Weights of a small transformer language model: LayerNorm before each block.
MLP neurons of a small language model. Each row is named by its layer, matrix (up: input weights) and neuron, and shows model dimensions 112-207. Each number is 128 + 24 x the weight over its row's rms, rounded and kept within 0 to 255.
After each neuron's rows, "fires after" lists the tokens most often just before its 100 highest values on Wikipedia text that the model never trained on; "fires on" lists the tokens most often at its 100 highest values on Wikipedia text that the model never trained on.

L3.up811 [115 141 130 104 163 165 135  89 131 147 140 115 167 158 121 135  94 157 116 163 148 104  89 133 167 134 121 154 126 110 145 151  99 100 119 150  86 147 136 148 147 121 145 135 126 137 155 118 133  78 121 143 153 142 100  90  98 115 135 140  90 135 128 129 123 118 124 141  97  82 150 132 150 135 139  93 120 138  95  94 149 111 171 143 118 133  88 150 116 120 129 137 135 139 149 175]
fires after: "| ", ", ", "- ", "in ", "the "
fires on: "199", "202", "200", "201"

L13.up800 [ 96 123 103 157 130 156 149 156 120 127 162 150 115 152 132 109 155 145 110 148 151 122 157  89 127  71 120 169 130 165 122 200 142 108 150 126 169 106 100 118 146  84 157 168 141 132 165 142 131 130 101  98 170  92 133 114 147 110 133 143 144 158 111 110 139 113 138 137 118 132 131 111 153 165  85 111  83 141 134 131 138 134 155 119 164 159  95 165 138  75  80 157 113 115  97 127]
fires after: "m", "pro", "M", "am", "Ser", "A"
fires on: "ov", "pos", "serv", "v", "pl", "ow"

L9.up424 [131 146 156 154 133 119 139 169 128 142 133 139 108 116 143 137 128 125 108  90 191 132 135 104 146 107 135 134 156 139 111 142 139 150 137 129 115 133 125 148 129 102 102 130 161 127 161  59 137  89  93  99 112 132 107 111  86 167 115 104 162 147 126 141 127 118 156  95 145 164 149 116 138  79 137 131  67 132 152 129 178 132 122 144 130 132 110 107 131 184 147 110 142 160 149 136]
fires after: "201", "198", "202", "199", "200", "196"
fires on: "4", "4 ", "3 ", "3"

L10.up409 [116 118 148 176 131 146 119  98 124 132 129 128 107 163 137 115 136  67  90 140 164 110 150 128 115 155 141 102 120 115  74 173 130 121 128 148 121 177 117 124 133 111 125 138 114 107 155 128 121 149 160 131  82 121 107  97  90 126 137  99  95 160  96 104  88 143 105 140 149  86 134 132 110 175  98 197 116 121 132 190 146  90 145 135 154 165 175 163 141 127 116 107 121 140 183 122]
fires after: "O", "E", "A", "S", "in "
fires on: "comp", "fr", "le", "g", "an ", "p"

L4.up363 [159 122 109 126 166 140  85 159 144 170 144 174 125 108 153 172 119  96  97 132 137  97 112 129 139 104 135 157 132 150 126  97 118 134 166 104 132 138 112 140 137 111 119 159 133  65 161  76 138 110 102  96 143 129 140 150 116 101 110 118 131 162 116 109 146 150 132 107 100 111 140 116 139 116 112 147 185 136 121 153 125 113 148 169 147 141 132 142 109 164 111 121 158 126  92 149]
fires after: "|", "==", ")", ".", "===", "er"
fires on: "\n\n"

L5.up264 [138  97 152 143 108 165  80 164 166 116 117 124 134 161 111  98 133 133 137 142 138 157 136 149 101 147 138 137 137 138 140 149 157 179 130 133  97 143 116 147 145 134 131 130 106  89  82 144 134 175 154 117 134 159  79 126 116 108 151 120 121 172 180  92 146 142 106 109 124 126 128 145 129 122 127 132 147  91 128 112 128 104 119 157 145  95  84 137  76  93 133 142 139 105 119 129]
fires after: "|", ".", ")", ") "
fires on: "\n", "\n\n", "|", "1"

L5.up253 [ 95 120 132 155 146 155  97 155 132 135 120 114 130 125 126 133 119 125 116 146 172 138  69 148 133 142 150 150 116 139 101 134 105 142 149 150 159 148  57  94 100 159 130 157 128 134 139 115 175 107 154  92 137 130  94  91 118 143  78  94 132  59 181 146 117 123 114 133 130 153 205 146 139 161 110 130 131  96 104 116 109 125  89 133 164 125 105 171 109  89  85  89 115 108 148 161]
fires after: "h", "H", "c", "th", "i"
fires on: "ous", "istor", "oll"

L11.up818 [126 158 117 104 126 148 111 129 128 114 127 124 135 141 112 142 184 128  55 146 153 109  81 107 128  94 122 133 155 121 101  71 166 151 139 160 129 108 146 133 161  86 151 149 142 105 156 148 134 113  88 119 171 142 121 108 143 145 128 135 130 160  95 100 119 131 161  73 139 140 145  93 149 137 116 135 109 136 154  86 129 123 113 110 129  99 120 140 172 110 106 149 112 125 160 154]
fires after: "R", "m", "j", "M", "com", "af"
fires on: "ov", "ev", "ud", "ed", "pl", "ag"

L9.up352 [134 148 154 130 168 131 125 149 122 152 128 145 100 117 152 157 117 136 101 144 128 172 144 108 150 125 118 149 137 128 151 104 138 141 129 124 115 136 124 105 145 123 136  98 121  86 153 122 121 109 122 148 156 145  87 163  72 157 137 114 103 120 107 103 100 105 122  87 136 127 136 150 135 115 111 139 103 114 151 113 200 105  50 137  76 157 116 159 107 127 144 136 112 121 109 115]
fires after: "am", "202", "nam", "201", "199"
fires on: "e", "2", "1", "4", "3"

L3.up310 [111  80 158 126 129 177 142  96 174 149 156  93 146 113 110 121 167 183 115  99 123 140 106 116 143 116 105 143 148 146 119 170 164 129 106 130 140 149 142 134 131 137 149 116 103  90  89 141 150 107 149 114 150 172 112 123 120  99 115 123 128 164 164 104 129 140 139  79  82 131 118 143 186 132 111 178 148 114 121 128 107 150 113 144 101 107 162 102 110 108 153 159 121 117 130 146]
fires after: ".", " ", "s"
fires on: "\n\n", "\n", "| ", "|", ":"

L5.up24 [137 154 168 164 165 111 144 152 114 174 156 109 140 141  53 169 132 115 117 147 129 102 119 153 125 160 152 120 114 110 108  90  81  84 112 158 161 110 116  81 120 122 134 119 153 126 133 153 118  89 129  99 101 134  98 110 123 139 104 108 149 121 157 128 140 119 104 138 131 107 126 140 102 132 141 133 122 149 112 175 148 136 131 153 117 149 149 126 113 113 127 111 101 100 127 135]
fires after: "gr", "h", "H", "R"
fires on: "aph", "istor", "ack", "ound "

L9.up894 [161  84 116  98 115 161 133 170 150 121 159 132 101 146 141 148 140 110 109 121 169 149 125 170 110 108 160  78 109 101 110 118 133 100 123 103 164 142 116 128 109 136 197 134 114  94 101 146 126 129 146 117 136 121 123 139 157 118 145 147 108 136 122  97 182 167 131 130  93 130 117 142 105 123 165 145 137 135 165 113 146 118 132 120 140  78 165 139 127 113 123 123 125 124 106 161]
fires after: ".", "==", "\n"
fires on: "\n\n", "\n", "|---|---|---|---"

L3.up246 [114 143 142 163 136 138 116  90 108 115 119  87 149 124 141 140 102 145 151 131 159 125 102  94 147 122 130 104 110  80 144 127  98 158  71 115  82 167 124 133 167 111 157  83  71 140 161 109 127 106 107 122 129 119 151 105 136 133 133 139 149 152  99 130 119 133 172 140 123 110 145 151 145 107  87 118 119 124 129 110 147 129 160 173 145 124  75 123 138 109 128 158  91 121 114 175]
fires after: "| ", ", ", "–", "in ", "- ", "("
fires on: "201", "202", "200", "199"

L4.up733 [112 117 113 138 126 130  82 118  96 121 188 106 116 164 110 122 133 135 108 164  82 153 113 135 142  84 107 105 119 178 139 135 111 131 101 116 177 104 110 117 159  56 162 109 108  91 130 120 100  90  91 154 143 121 139 113 123 122  92  66 101 150 141 133  93 110 169  74 134 136 130 136 141 140 157 117 118 178 120 141 117 151  92 137  94 108 189 134 144  88 123  95 143 119 130 117]
fires after: "\n", ")", "\n\n", "e"
fires on: "\n", "- ", "\n\n", "=="

L13.up988 [152 133 136 149 105 105 112 118  93 126 132 155 124 146 105 103 116 130 124 125 150 116 135 132 158  97 127 102 140 101  70 170 105 124 118  97 127 162 111 110 130 143 125 186 108 145 130 154 151 139 107 147 128 113 129 137 169 139 115 119 177  88 117 100 137 152 146 156  99  80 116 128 125 132 124  95 137 142 117  85 113 118 129 127 144 136 126  97  98  79 133 134 100 122 132 123]
fires after: "s", "as", "a", "ass", "ap", "p"
fires on: "i", "it", "ing", "k", "oci"

L4.up729 [145 116 163 136 129 168 103 131  97 121  78 144 146 143 130 132 104 133 103 108 131 126 146 131 148 151 112 121  92 111 152 107 138 163 127 116 104 133 143 130 130 132 151 149 153 120  94 113  98 155 140 115 132 124 104 189 123 125 119 104 136 156 136  97 130  92 139 117 117 136 135  93 131 166  79 137 126 150 147 134 166 119 109 132 131 102 112 140 126 149 103 128 105 147 158 160]
fires after: "p", "s", "\n", "P", "S", "al "
fires on: "elec", "opul", "$", "emb", "- "

L6.up618 [136 143 155 154 175 136 166  95 101  98 131  81 159 106 115 109 140 114  95 138 158  98 135 144 119 189 146 108 128 130  79  74 133 141 132 144 155 128 118  89 176 132 113 136 108  98 113 161 109 118 131 107 125 113 124 118  91 150  92  98 141 123 104 145 149 114 109 113 156 146 158 117 141 115 140 112 149 138 167 109 130 158  96 112 102 113 136  99 159  98 157 132 161 137  85 135]
fires after: "^", "s", "% ", "ed", "| ", "S"
fires on: "uc", "{", "| ", "Se", "[", "$"

L6.up530 [167 103 143 138 107 159 127 167 115 162 121 170 126 130 162 128  89 109 123 153 156 118 108 115 140  89 182  92 154 140  94 108 146 142 125 127 170 146  71 136 144 100 127 157 138 111 154 131  79 102 145 105 116 107 169  95 171 114 134 129 138 163 164 116 158 138 123  99 122  75 175 150 117 120 156 107 113 164 118 128 156 115 105 148 124 115 189 158  94 148 126 122 125 117 121 153]
fires after: "\n", "|", ")", "0", "3", "F"
fires on: "- ", "\n", "\n\n"

L11.up439 [166 101 120 141 115 147 156 126 144 138 139 140 141 122 133 119 146 104 154 130 100 153 146 143 111 130 125 169 120 121  97 168 139 158 124 116 142 101 123 143 141  90 128 105 116 165 134 181 131  74 148 181 147 109 104 137  82 138 128 120 138 112 110 142  78 153 163 168 133 115 126 148  48  95 129 111 130  86  93 140 128 107 132 122 145 156  92 123 100 107 114 141 115 144 135 138]
fires after: "ph", "ar", "pro", "y"
fires on: "ti", "em", "as", "s", "ot", "gr"

L6.up588 [ 94 162 157  98 109 108 124 158 102 125 141 107 136 126 156 144  98 169  83 132 160 109 137 151 155 119 138  92 134 154 119 186 141 140 141 145  77 124 122 129 147 161 165  87  88  86 100 161 123 142 155 146 164 156 131 168 106 137 134 144 119 125 139 108 177  90 150 143 163 147  69 144 138 143 110 165 131 134 130 153 137  78 130 110 150 109 131 150 140 140 171 129 100 117 133 151]
fires after: "\n\n", "| ", ", ", "- ", "ed ", "\n"
fires on: "\"", "===", "=="

L9.up240 [131 124 144 175 154 151 140  92 115 149 122  93  92 134 125 137 137 115 137 111 138 101 101 109 108 121 101 106 140 126 114  99  86 138 139 151 154 127 127  94 116 104 134 118 101 145 120 158 158 167 101 137 119 119 106 126 156 131 111 117  97  88 159 130 144 105  98 190  99 106 124  92  91 182  95 166 119 117 139 146 120 126 104  91  95 108  93 150 119 127 157 134  99 111 160 109]
fires after: "pro", "re", "pr", "co", "es "
fires on: "ach", "inc", "ak", "of", "vid", "rec"

L5.up177 [114 121 132 150 147 187  99  91  97 153 131 124 128 127 139 127 158 102  97 152  86  87 163 145 157  82 128 127 120 135 150 161 127 135 104 153 119 148 122 108 137  80 136 114 160 139 115 142  81 129 106 174 117 109 211 106 139 105  95 143  88 147 157 125 106 100 170 109 115 124 149 140 127 152 157 152 141 119 111 110 160 155 133 126  89 124 192 126 135 162 147 149 129 125 133 167]
fires after: "\n\n"
fires on: "==", "== ", "New ", "between "

L5.up393 [104 117 149 123 130 125 129 124  75 128 127 123 119  46 125 106 131 132 117 146 114 122 141 106 141 170 137 126 162 160 146 129  92 161 137 147 120 141 113 170 140 123 148  92 118 109  99 146 100 128 131 124 162 101  95 161  98 110 112 146  97 119 146 143 173 129 134 108 116  95 121  94 117  84 105 148 134 149  97 102 164 161 120 122 142 157 103 179 167  92 138 114 120  90 109 108]
fires after: ". ", "\n\n", "- ", ", ", "\n", "("
fires on: "Th", "dis", "N", "wh", "In", "Ad"

L9.up745 [132 123 126 132 136 188 172 135 105 131 112 125  97 122  92 104 113 155 104  89 141 116  97 137 139 112  93 130 140  69 141 105 108 203 148 137 138 138 127 141 132 149 122 133 105 100 161 138 128 163 179 124 114 115 151 159 129 117  95  98 165 132 122 133 152 128 116 117 118 135 104 143 103  87  77 129  85 120 141 146 147 110 131 148 113 115 110 126 149 143 156 146 142  96 147 135]
fires after: "\n", "ember "
fires on: "| ", "of ", "rel", "- "